config.yaml
tie_word_embeddings: true
init: "normal"
beta1: 0.95
MLP neurons of a small language model. Each row is named by its layer, matrix (up: input weights) and neuron, and shows model dimensions 304-495. Each number is 500 + 25 x the weight over its row's rms, rounded and kept within 0 to 999. Numbers have three digits each.
A block is one neuron, or neurons of one layer that tend to fire together. After each block is what it responds to, as a language model described it from the Wikipedia text at the highest values.

L6.up238:495512500497479516479504503533447481495499510481482504478516516506470524544477523492481479518481524445515533488532516486488530502504537491476508547494453491510509504483500527533495498525497468534452529481491465467447503471551482501527439494499500520513498515502506502484492452535495478489535505530488524456500438481481529487552501494502512567510490500501567529478528513488533521499520501516512526539509497482517543485498528482502520478558504531540520466503526496528478510491519492502516561481512490484491507480482505531503555481518522508476516464497499519497486473546480500540
L6.up621:513529487515480510545503482556503489488451494551521499501587510515507487493503546502561531476557507550501504488515517476482525474531464528505464478492499482504520512496487522522495511516490517482560497477496522486500516497531513516540540484487477506482500494489516488476512412513482557487507507557523512449544488480494501471469558499496492485491510521471487519501520499507550530468479500482492511521516517486470509492516520519500536504511477510491464493491521517508514485512499470481467508546532518445513475515482560479493562511533497421463484499505513538495515506523561490541
L6.up1091:487518442504491517457492520546474480469474538549520542521505489491512488506472480491507547522514468499527524504490492527507484500474542477502509494463471487511513570521499485509529494505541479480497486475503480491501505504510527500543487520505500519502501502429491491509498492509496451437464487502504515504514493442483506492475497498513538527530496536508547498478498476492514550480517517496469531488533480501457516512535462546488523510455460477528543497480518540493510504524504518476479480475454491512495452495509521521509494534512470513514492415507518538544490467479503513480
L6.up1192:522493509511495490495503496472485485488487565445494449519509556471489572509481480472512523537501498477515495482532494507485517506525514479506472517500445472498543536492515517487513567519523507529436510481456476497474495496510452475522436501474513536445531524439489488509482516519527514480518480521509487472512536531462488505492530482500488541479508516479530513510542464466497533472496494501516486515509496518503552518457498534490515501552492490519482460530493488496494511509516476491480520515554469506465492550550526504494484528505479477516523515521508488483521479559543441551
L6.up1335:542542466530532526493479528462464481483472535519518503518512494515486511466500491520514528537523558545499464488513482549509510475464483466491486499485477423545500503513512531534487486522484467467504519495486544470532495516502488514519484480482472536492483516475488463490564495490506469497517493517519489502578529515457471452483505554538534457508503500477485481528534472449529517484516487502440485541508482535446532500457501497484515480491471470475570470503561474511506523497510531503506461523515482486504462563524489479483521496525505443469483494477500520465533499482515471533
L6.up2339:515499502517487479505498475448463515490513543546521493497499535495514516501502512500490493486486491507556457471501464536475508438513483498521540498472491466522522539506490553547507519523501491486501503512520481514526508503485506512490505498448479511502534546504519504496481511475471534443526476544515511470535511502510515528452509467480519469523489497503525497482491461503458520516542500474470519482503530508499507490503516444527524499538493479454492444490485508503518501487485515466451476515474503517494476470485516574482503491490540524521533484531493522526519486492491483537
L6.up2542:520494508513477494476534497438520487486470540507488505509514538477456532527486477529515508534524511486512547497516516490467472559509472503508470500485476516563493480472501567515491552517509478469529494523487498472473509477470503512527484520509471503528481498535485445501539473505502525526494491542463446498567510451518500456507495474516477501455507486474505526529536541503501480525530529523516481527527487504487552496460506509499525517527503461505517508497519461531489511493449509468448516500539499512499533475526491529479505518506507450460509509492485509475545504484486471529
L6.up2649:487505511468523536472513462491465494497473531555499484552510516525504507495491540507489499532518521460484517504486537532524501468519508501507510513483451475508521506518512538479528467520492401505480528540501520459484500496509500516550454511473492529479512505530480479488507477487474474458520466532497482475512470449462463446532458506477539496487490481469526521460494503506450478477494515486502450502540516464455485482526526506460510481448504507451512488539501507527546533527526537517477506522493495464492496509538493568491527491502505480534539499515474517499521511541495528530
Responds to: Infinitive to, as, word-starts. Short function-word tokens, mainly infinitive to (hoped to take) and as (four years as Chief), plus word-initial fragments such as as|cent, to|ken, co|erce.

L6.up442:499520529483544485487534550477492462438461532499481497507519484478497501520481511484508495476529522494518504494479480511500508533505492500479484511496485548567526519457485508494491532538507502507527518529475516509500499494472463501493450489478486497512481502426492466507513541499519494452534514484501478512554487479458516513509511493490514464522478485467471520519489514499487494544490526499534482516563521477480502511479518454484537496478458485492472541512512473510524518501493494521440471530535485454487488484525540496458508457499461513552454498478553517474478478525519473533
L6.up731:503507530491528501511507508505459515517497497544496471483497480486466441481467511489489509507543472538459470496513463519531516498480495491459478515483459514560506500494482540496506483515525474529530489536443486497463533487499506523519439508462538469515540521483490485518527493437524487479571535544501539485480497470489513559505484522506526483525490518468561527522515540477505498540503526505499469479454493485470513504504477493501510465452491489471520486541504520510496502493529498498465512511510516483489494490529497460487535512522488504516497486529491481532464503512517478502
L6.up1101:464514519499517491520523488469469503459453459490455504511498520568468507434513495503512479487518470482477502476467468505515498539514516499491505519493461471504461497481516542473515499528487473540528516498516480526538497549495522516534482525531501522484550522505488502523492525457566473524508492498503519464523470516494513483490512495481516488508494503439498515480517523475498477523477505456496521533514528508488496493437489524512457522480463507506544525484500518501511518494504521539498502518487502503495566498559512471504475456513535488510488471509519484510498470514470487462
L6.up1252:488518536486461504503547549516468470498440458491497456511524488514504501512513529500490514492529530463508487481549481514524555525513467509498486519500474503510497498459491512471511518511507546474505515494498507526498498453480486484495484519477488472485531552432476506499565515475482484531512532475486499512492497494477499509503516520443525553513492547469514515506497524445482517539495526485484489490519504493481481510535499484521501513513502487511534518467455482491502500486495498500493491493503494465488533430511486482476497523522519518473493486512453458492518500558517450488
L6.up1296:529516495519475530513517508523486481499431507488545480514490486526515487471501500492498574503521513494513482498537476503498513538550487494449443535471527502545485502482438501469536456492514547512456514554491492507522467485505504476516501557496519504544486520472498503506490482481492515492513518489470520483489507479496501503491472553491496473476512482443492498483508526457469516470500462514501475495514499540497459507519493534491473518519475497512472489513467505515479541483529502482456484526499489528510537486494491476498490463463473490482491462479516465521467492563517486494
L6.up2462:516507492465489491491516488523477483478453522457449490481540476499491503473492488449471474551493520511481496488480519528500502527482451492507489499511519479528445513511549508483531483497472527494486481523485506523536473516505465496550463504481506535452498509506493511497502517462554511468528499460473504505518508504493511477522544484511499473535478503473449522498537521482458529515497493484515446536490504470491468522527499462467492488496481494523479508508472529484517504462505488539456486489489527488485539490507511464498492483462489525500507470535554451481525495528518455522
L6.up2485:515492513525489515478537507469527492481437458520499487477481510527451542534503530420494493520507464535498511493514459540516522538494484462496456508512496521524483463505504447472478507505513564568480482493533480489475499511465484488505506529489505496482431527509500489492483482498569515487544529469480525487483508479486493489485518443505526528465496544507529518530485533495477481493500495492534480529506494521507513523504456499476523484458440534515529505491524523524508508513481477511513488458521525489501513531504546530502477526533515490473498502562472456484521545496501459469
L6.up2596:502523520467525458492558477489511477474462504500465568516516522515486508496500500505521519536506488486492451491558487516423498531508495486498498518491456520484480504479473462500532496471504489501503530482497492512530487462514443511571523486464500532479528480519487480512499512485517500489486473497490523487484515480491508508496467489496509524494512486458500510481498514452504514509499487538537505539488476528547530500491469502468457524484497489469518484508456507516502509487489512522465428472523476511506545510516535495519504497504479485538475521470495494497466497461520485486
Responds to: Table headers, adjective suffixes. Separators (|, ;, or) late in Wikipedia table header rows, as in "Qualification or relegation", "Score |"; also adjective endings like -ic, -ical, -atic.

L3.up34:474493553536500548440492499509511533463495492522535522467527499523441515497494496478499500493592509479513516488491477536523505490498510498510512453517477484507497507399470533458489525505454461530504483444512516517503523504521458462486473468506519432519518479500492495495460543494516461482524481455489502455509498529522474466510503506529515492492464499487507521525498504532483517497512461452498482538520517514499475500501473491507473514502527530503523521518515498492522497499553499485515529500493481505491519480495507509512479558558532516527460511558514493446518522489522497516
L3.up787:477535524502503520522484501500500524490466525532488511463489523496503498454490531513520499481532531521516482485462446504535498457468548475473490525504532515495506471425532516486530474516521499495506487499522484496504508495524512500520465484524507493485539470467530527496494499548551442471499540518508518505483537502516500507518465476488528501522480484465494493495535514498443457514516542493548492504532516542497528508468464493534470497493485481480512491490442491519498515501512512468498478511549520504545501496472489506499555554558512519534493513475495457492483482501502487479
L3.up952:484510510517556526515488503474490512514518492523478513473485498500503504574526508543544496506540523489484510497486411544505516493513544441492461474503477457499516507525536533497480492448488460511481504480523492458513491492491508473500508478517489534521500499509529501522549541494504465516487512509503524479504494503503498485506523485549513524521471429519505496508523465528521477491513456488540472488497489517475497501518459504477526477512498501478546555533487490529489522517504518516500488498541515544530508427495487477504532565493457482516465487505454468474507498520510519499
L3.up2085:509483508512477507515510526486505481530522513485495498496498494518514500507483474511515501503548555492521535514497476534527516521456555482499470526504476476482500489458502443539518486511483524547461511477448487511517506513485482479512530525541508529510502535496510494509576501547490474475518499513501487468492465478474501472513475505559487470518483501478523488531562455486488534488497480463530472504514489503461488486487481471512468510490490513506520467521491518498497496496525484520474487526490496479516546505529504471508517501509508478535443481478525464498495472485464506483
Responds to: Anaphoric demonstratives. Demonstratives pointing back to something just mentioned, mostly at sentence start after a period, e.g. This feud, during this period, these cells.

L9.up167:526507475541508477490491526534521473455468499518506468473486510491479509508497489479518477517519505503450500475497464504463526484474537471478492499498531511539461507507478562491479524518467491576507514551489495492469487492509506484517509501519499511491481455492520474517493476505474546519490457491504532516509508492501488489459474527467505482480513466493481540514525544548435481548494496501477474511489524474512533489454482513506438465460503526517475500544494415516483528460492453467508505504520500518498521523478478488508537475530509491519494480525521482521464494492493493545
L9.up637:531497485530520525487449520504470481446473525555497518488482516508489487496552438508500491515521496511495525500504493520430500499492553496496480478493501527528467497498499521503485504474477487534539497565461477506504514470491494496521445513479536504477480502499518429503515525523496488508533517506490519516503524508502457525499456512513520545491505468528501541502547535531469474481525499483511485500521507496487522506440525503516419495514500474512500506541476474498447449464485525549497519501509524504486541508482479521514451492529515476512533491499533473536489513476499507526
Responds to: Start of list or table rows. The first content token of a new row or bullet in tables and lists, often the second cell or a word split, e.g. "| H|UN", "- F|igulus", "5.".

L9.up530:543479495532509529525501514482462517502502467536500529469506495470488489535496524491488508531543525489491456479506515529534551521465521505492525490472522455523530502489457460506520510538486478505416536487489522524527505556513488473492531553518505495514525489491463511503532490486490504507494431490513515477543529494513519530507521486530546497518506484466505513474474476482462512515532513533505521494503508525550556485490519475490477506528529488473556507503496500532469495483534448525492503515524505520542468546529516504518506519507483484471506503534479520510495493490503530502
L9.up2824:575487480459506499491495476489529521492525501503496538514514529443512521532517468530487476488537535536496473502543503499543524462479512492480484528455491494494463498510519527522502548535446486488505480476474476521497517506508507491517491519496497520502509525497471447535540472511503508482509482532527505505517520465494529512487477465546543491547479513515496529493493498488548489511492501508487522478525442486484511449509477471489473506433468458535489501524496484525493508506487475515492484528512493496498503484499498525520513488524499483495536535491495511529534539549536495490
Responds to: Infinitive "to" marker. Fires on "to" that introduces an upcoming verb after wants, decides, unlikely, enough evidence; also sometimes on with, and, would, could.

L6.up751:525499525505499505507476489501534472526467538472494486507505483524474527492483539445515543500540546507449488491489446512546537497462527490478459488495483460537462520505532511482485471510500477511508519507512518470514521479492486468527500488563502495471536454489503501512485505547494493464512514496464496510491529522540511504472498550526509500486525513465458523465515500467503471487463498485499522428502549505486533529517502482482422468512526551540519446503534508496530505477517498523516514496522505512533485483514479492502524546508562472521489477474487460511469503446505522560
L6.up1066:528490469484517495497455516519426517519477486496466500517496473526525468491531499486469488487529505459503486514521493479499529541494576512487490519488465507541515491501479484530503521525496456532470514480494516494506497464502497465508501536493476556500520499469503531498474537552528472513489501508477536451514526462543513517477496492561533513483498503495448536505480476464500472498516472510487500496547486494471552478533550511495471474517484555485507474537532514527505497467495528513515482530504512470494483506519514487513524456543482481446522487560473492510521496460512527527
L6.up1364:490499524510485505473490502485513478532502525527444551527542529483541467494495516522451527485514499513491507497538485474465514546498553531510488501476482482489504502437455477504512501506477508538490560466534526513494498462496475444508501505476492517483484517574472488497510472476492523535488475507496512489531539507504511466457504483514481527473476512506492522507488468497529483482526481494554480524499524497481513516480517510518434494460519473507513518493515489510458495496513480501467510511511491506528458496498541526472506514518539479528454502513493522484509551483516526481
L6.up1699:494518503496529494476525539526448495494509498504452514498514559508477481502502565512486493525513556511494527509505490498507526518462501528513482552483490466503490467445466482507538513549495457541491513456493530470484518495525496507525479495470515520536514516510510511540547509518511458478530486494490535512481520498489486492550485532483528549538475504481503523494463513463494491513505472493523511564486477497500545503480482485499473498495507496518551486464476513520501507487481493529467534536540537503511523495508527481478518525552506485459493526491471517505527482509506480505
L6.up1729:499498489501505520492487517506467485487493535567497472492507474531438490539485510500501499525581480470499543481531441523472545496502508459482509500491477456553513503460524519532519480522506485515449557500501486505456509491497465474497482472512506525469506499462533494498491504514521473471489546534498492469500476515493528483531522478537485522505496516516554526496565526466440508494500508474485473501489496473466487512482444497525499484524488487517541507482522505507461525494499486482453517550516476492543519497514515504474549519520492521537518469492486467517473478489478516505
L6.up2253:487507467517514516466502481465504478503510538505520480533541530517481554502485527489523580496530493522492493527540493545504562518486492502522463530471499494473486533458537527502527514495483570522487502490490495497464529502474501463514483459503500528467527474510529510519580495513576515508492507504481522500508510500532517480490512499490485473530514505483481511490490479506481528498495525533524496521477479530458496525501506507496494502488480446507521505514502514536457508493493504518432507537539479518514536463547524494509535521522493455478517454512487512475517495497519527542
L6.up2571:481518499503529515470509504478506454533489473541518521542547502527552510495504528512544551492474520490520456487452496539450492483484493509468541528509492463497496505506512529486539538527494545538481491484481492465501513470452503481532485515489516478488537486455539480513496504502599486495510528496503507522496494493527476471493496473513565512479492501452526502512538495543517509521524485474444496513460509510543496496478451485509489500499462489527547537532473513522479497472520490460498488524499488507535556494522526479510530478532477501524508512539530510494518507499492479550
L6.up2993:489511472502506490528476515498508472504488567571473532508523530535467509515498559497505524467520506457512479493538474495516492514543544512514508491496501454515518494462485518550531473478518468515457479491513516518517491500499492490511486473483477500487514510509474492495501488500494504522488496549505480508516512490553486483472514504539521547498529488475469512467509500511472492506499458505484516534437511530489526514498502486536491515493511487484555528532534532506497512498525509508458518479565541532536517514485523490538464551505506501527497479467476496540533494477515503515
Responds to: Anaphoric determiners before nouns. Determiners and possessives pointing back to earlier text (this, these, its, their, the), often after a verb or preposition, e.g. "Testing of this", "Due to its".

L6.up38:490509470499461518508543523493505482468489477465456515482516515469507517514508486492476530520488500481495491491514486487509483505472521528506527487500484526556505502499455496477515500519491512515486530489523504497486524483521464444557499507511520507558452452512498502501493452514513516513525534506476528516481524477518516473461492503464515507471504515468477517475478510530549481535457500473458504530489525484466483482501500507531455524506501515519496500550511496559437507463483452528513487498529477497478522494540488536475477496459531521499514480499525498520501485457498533524
L6.up1151:513508547496508544473509475540508500492525488501522486468514527521498493516503462482489499531532461492501523478513473537527467518481514481486518476460502549509462519529487489488488544446470526553490515534506471458527538493485502492485518468537518518492501488506496507513483477485517505519520498470488499481499499534532505497444511487514521513483499527500484534493513515451485494511475518483500500482497461480538538497514539452492476468485528491534527507510503523535485516496502471510489508536487467514512482473556435558504521538484535490529532473510505476502514516501476490522
L6.up1485:529483484485542528497499473501505503482463515508494444488498501508475504499469504503525511508520470515507538488512495544539470486496530495480488484503467536550497534511486499479470502521510472516485553511513467477511504491488536503504511435529470554504522490480492502499514504502554534492548520527497498514535514480465480502512483504531525470458498499497505559509526502530487492535458551511522498514527516496478543510489529504486504448460489488529495537553513504541509505502486499498489514489543475493517493489531468513500507514441523476524556464542488443526502520489507506533
L6.up1608:492486521457501500489476491501506496463492505516493498441502479482466492501512448484515527533543529440511527514484529539532480462526536485528487522492488507507459494473542500519496486513528515559465524543436480492490508516477516541537496519522521472470487489475538493528479472498505512507505519492499540509489542520521512519522523493497480477461481504442464502503527507522491523495498486514448501501516527465541492503484487479502500498527522529535524472488497488503497525503472477507476548484503470439512527461488527507489485502476501536539468470526530465523495468503472468553
L6.up1845:471502469496472524460508517491503515518470477481451497425491530492505505472530570507472517484478519491513487468500491502500500512469522514511503539472481482508459492477499481491506509511502452525466506473441508478495538459531475488550445530515487499517533488504488477508526439541477506523505528491505480518505524494490482506528493503513579496528465467482516524495481514501520509552498478509490490520516533486482506465501520511487471484512525505539539541521487490512465505489501447518519488504541499503505521456480482501495485509560537541458507476503515465462534488488581532538
L6.up2427:474500481521507526443503502515536487470438468484500459515480478486479517513510505502507547518533468492489507476509496552536544498488527480464495465497505500532522540531528499436471494517478499503487531545524492501488518473492473474511507499520499508490527487485521468490495496520560521483558545521505496468521467499512508512449490560497473483475479480498479556525526532510520492511461483490502452514523507523489493488482471530486468474495481447532509503533507517538476513483485474536501471481547464463504493492506496496534487497497532525480515471495488461549453517517518549499
L6.up2444:488512510507528493520514493480496484485520562556476522530502502491488460501492504518446495505519480458461509494489525516521521452493531495530513487473470504520454500496476505496486516547487462488541547566466509477508517545532484508502466512483483510517489502456520460549470525504472525467520520518530528505524516505505503448486522519469550521492451510490501547467534493547507416501496521492469462531526522461458540502487544501502460466513512443515494469507533502496498523498519542502471478494510485474469524493484496525504521500506526530551502503502506530529480481445524491522
L6.up2905:505491501498534506506482476486506499461465532507489546449491496538468486530498449497498538500539499457527502474524460570495476482517471489488505509517504526565480504539519569499471474512501479494475517518513492464506503467483522505505470496501493509511475522499490466520527478444503531505524467503513498493547441474556498472489503506487467513507486504462503509507523484523463499545490516474498479492510498493504519478488525477520499502447490528533461496517521491534478497517534508504501523473513492499484522483465485539489494493467514476449507476526513512509495517529483492516
Responds to: Table row separators. Column separators, dashes and empty cells at the start of rows in wiki tables, such as Total | |, 2015–16, Own goal rows, and list bullets; weaker on early words after headings.

L3.up70:480497491500513489477561516488473512504486471485527478496509502485503486482481532530499549487538507518508493487513465508527522509494507521459527519500467513490505486498490524465485489550515523470499507465509471514462506480506505503469441453457508503523526498502461521496527508498485461501537486472487499499494506517525516531482553493451508509508495550468489509487492500471516517510565521489473486494536562500449485501534528501499498520510463503501506515469484495507491499462496487550470494492487483447504472460530549481508519511543508516519504491543491494489485535492488504570
L3.up1820:495492539564499554463529525472470508541475488492464514481495506511469496537528509530539498470508508518467486506496512492497505526494499487505545532490556496511483481509491483464501478500493514491492535509520483537493545501516468472465474479490502523566543498488561505490504501524530501485509489491488542457513523483475503540480513456506498520525486509475528503514506535501529529511538463473494479504454541476511517500533497547499468482496510521544489522494481492525468538470492491532477495531529473516514504499527495525479524477540509503481468489527530478487475507527483517459
L3.up2363:515510523547469552475514517478468503522510433491496496487492510500505503500524539532472522467502532538467513495512507489494499503500517504460537515470496485494506502477467515452501510560486516476489505426499512501468504473497513470493457494447474478485516472492495508499484495528490446508556485496500479509500511495476526544494497512475501475509493562492525506511500529462514517559535508485462496503515514502531494526536505521487453514508523512546512486480429490508502527465524485566484483515520489514525523507531494492491549482545515511528511470514508506479520520496498503496
L3.up2647:509484471499491502488562500489464456477502466492468533470508506504513489513494505498497557502502533504475494481519456525487486529512544484484453483476480475507528506470493482472529491526470501490495506492537447527497498463493437494491484454474506505521505503502483507478459531545547483475511496515478476480522518472531526509507482516531504516503476507471516507499495518460531530508575489458476492486534497498481500499485531550512498503519523469474516496476503532500434519470493500504477493501515492498481476459472558513477470511524539536514467495549486496507486477485451529493
Responds to: Table cell separators. Pipe cell separators in Wikipedia tables, strongest on the first header cell after a section heading (| Name, | Rank, | Year |), also semicolon-separated list items.

L3.up50:455475533531524529467533500542467497485492482496465470462516495495515502505480534484515492509503481509485475494510549528511519533484543502460502504469491506561487503479474545460510519520492509507481508496495481486461527533477526521474472497496489509515490513482469499490525451531469506506527528505496492487497498522491521491494548517505535511518458510455450487444534514429532488503491514465452524537502541502506506482476505468524510505505510497518491478481496507510445496470495449507435522536484481487510458469543522481472501487491501462460483485471492531448491480489507397506
L3.up1415:499513489516487535543538482491500499487439514497495464499499544497466539489507543521526523508523486513514514481518505508481482501518503483494491488481456510511486523536458489465471524524494546514474524520520489456480494507486492471533522501503467535513496474498484499496482479488502503490507497514459474484549504493506483517537513502507502472483502506479477511520512457483479521544517505487499500502505549494504495487483502435490519485522548516489476491495519476515482496473530464480473476543538497507494484461523508525499521543474498451524518505472483504493451491496486499499
L3.up1584:492513563514483503481498469531525491501485524478490509491514530463468479513494459510549487501498509478478470502559497479463533486488533478497519498489485473527504516475469532495496568543490473479537492522515512472455504461462529477467472554454498514477488506488500499502461526491474509508525487495503465512521505533564491501532507526502482525500445475435479513527540511502477496514467488507481509532531489488476529523516494497477478501535530464510496494528503490508482534484500496513474574578488479531497504464466488534511485497459536470524523484519481499471473501561507468471
L3.up2956:478505477525463528500526485506478477494495488497459514494512472494515543508497475509497536516498491481489483490468486514491492497505506494492503513461509493498521518522489541520499512501467461520545514518522478511504522519471473457503486497489484522502492491505532503491518485516478492455507499487510482467511474526506490512467530494533467544531494521508506513515505548479531498490508500501496470510457472463456519510508497540506481514525525461498535480490494533497470503488544500476503499523477505530510524482494527497509518506494505474527533524501466500502463501485518532488
Responds to: "As" after passive verbs. The word "as" following passive or naming verbs (listed as, constructed as, renamed as), plus occasional in, from, with, and punctuation.

L9.up650:465516507526468484534522544515498469508464474491473466526517473505494528474531484503513534504513531480503492491552459492516514518512480478477525499506510479514494486498536518480510510471532501465485564515518503486501491496471499499538475525459521473498531472461498511492519498494494522534517511502506514499526523485500477525488572472483519570493494525542481491485495550469525484519529483488454492494511506523470480517519472492493499505488485481498497511498504490484509535478490470525449506502477478458509514480487490496481498475544526538471536484497484489515503531511525513532
L9.up2432:509513476500459476512539498516485469530451470532523494478528487518501522469519500470503502483487517514515476471542450502505546510496516466463530490516481495536474516502525465489542497456494472475479532509514461495473500466485502512518509517496496473479522510483502468490522502537490445516562547488489475483490457438495494539506516514492525516496515499531503495500503550500501486487530533483467453507512523514477479477521476493495506498486501483497520529458473480516493518506444501536466494459506449504516518523509545501489541517541517535494501483500503458493510554512502489537
Responds to: Table headers and section titles. Tokens inside Wikipedia table header rows and == section headings ==, often late column names like Venue, Length, relegation, and pipe separators.

L9.up802:493505516499492472541508490489521445504505495520466505505496524486505507515518487518483552504546514511528477506503451520491490509493531509515495482485511450475530489481521545522529500508482505531477489488499512493525480500542506467533481473464513500486535507501528521495512482531545551539487478513508559515471524480530501461470556457536508517542505525501488493499509517478531496499498500521535479521508486488475530463458434526499487494510509503497578489472497485521418501503564469505435459480535532563540502506529535498520513528499473484541512502499509496503517482506553514533
L9.up1965:531515530477509488501512502474482495497469498498485514533526571492524493523500498501485540516524506507514492484479461494491501469514498543499470496505461461501501499470511511493516498528493471518468522481471518524536509522483475483511461512493510491477493515481495510524494492495478495478513547495485521458484492491541500487510536503536521497543498492491487509526515526489483496504527492448544489534489495539485526489478477539505505484557487529529537505448488454483492469467500497525434467539479493536576479546486531508513471518557529453558485520467453532486555493504511509460
Responds to: Definite article after verbs. Fires on the, this, and other determiners, often merged with a preceding preposition or verb ending, such as "to the", "crosses the", "losing the", "on this".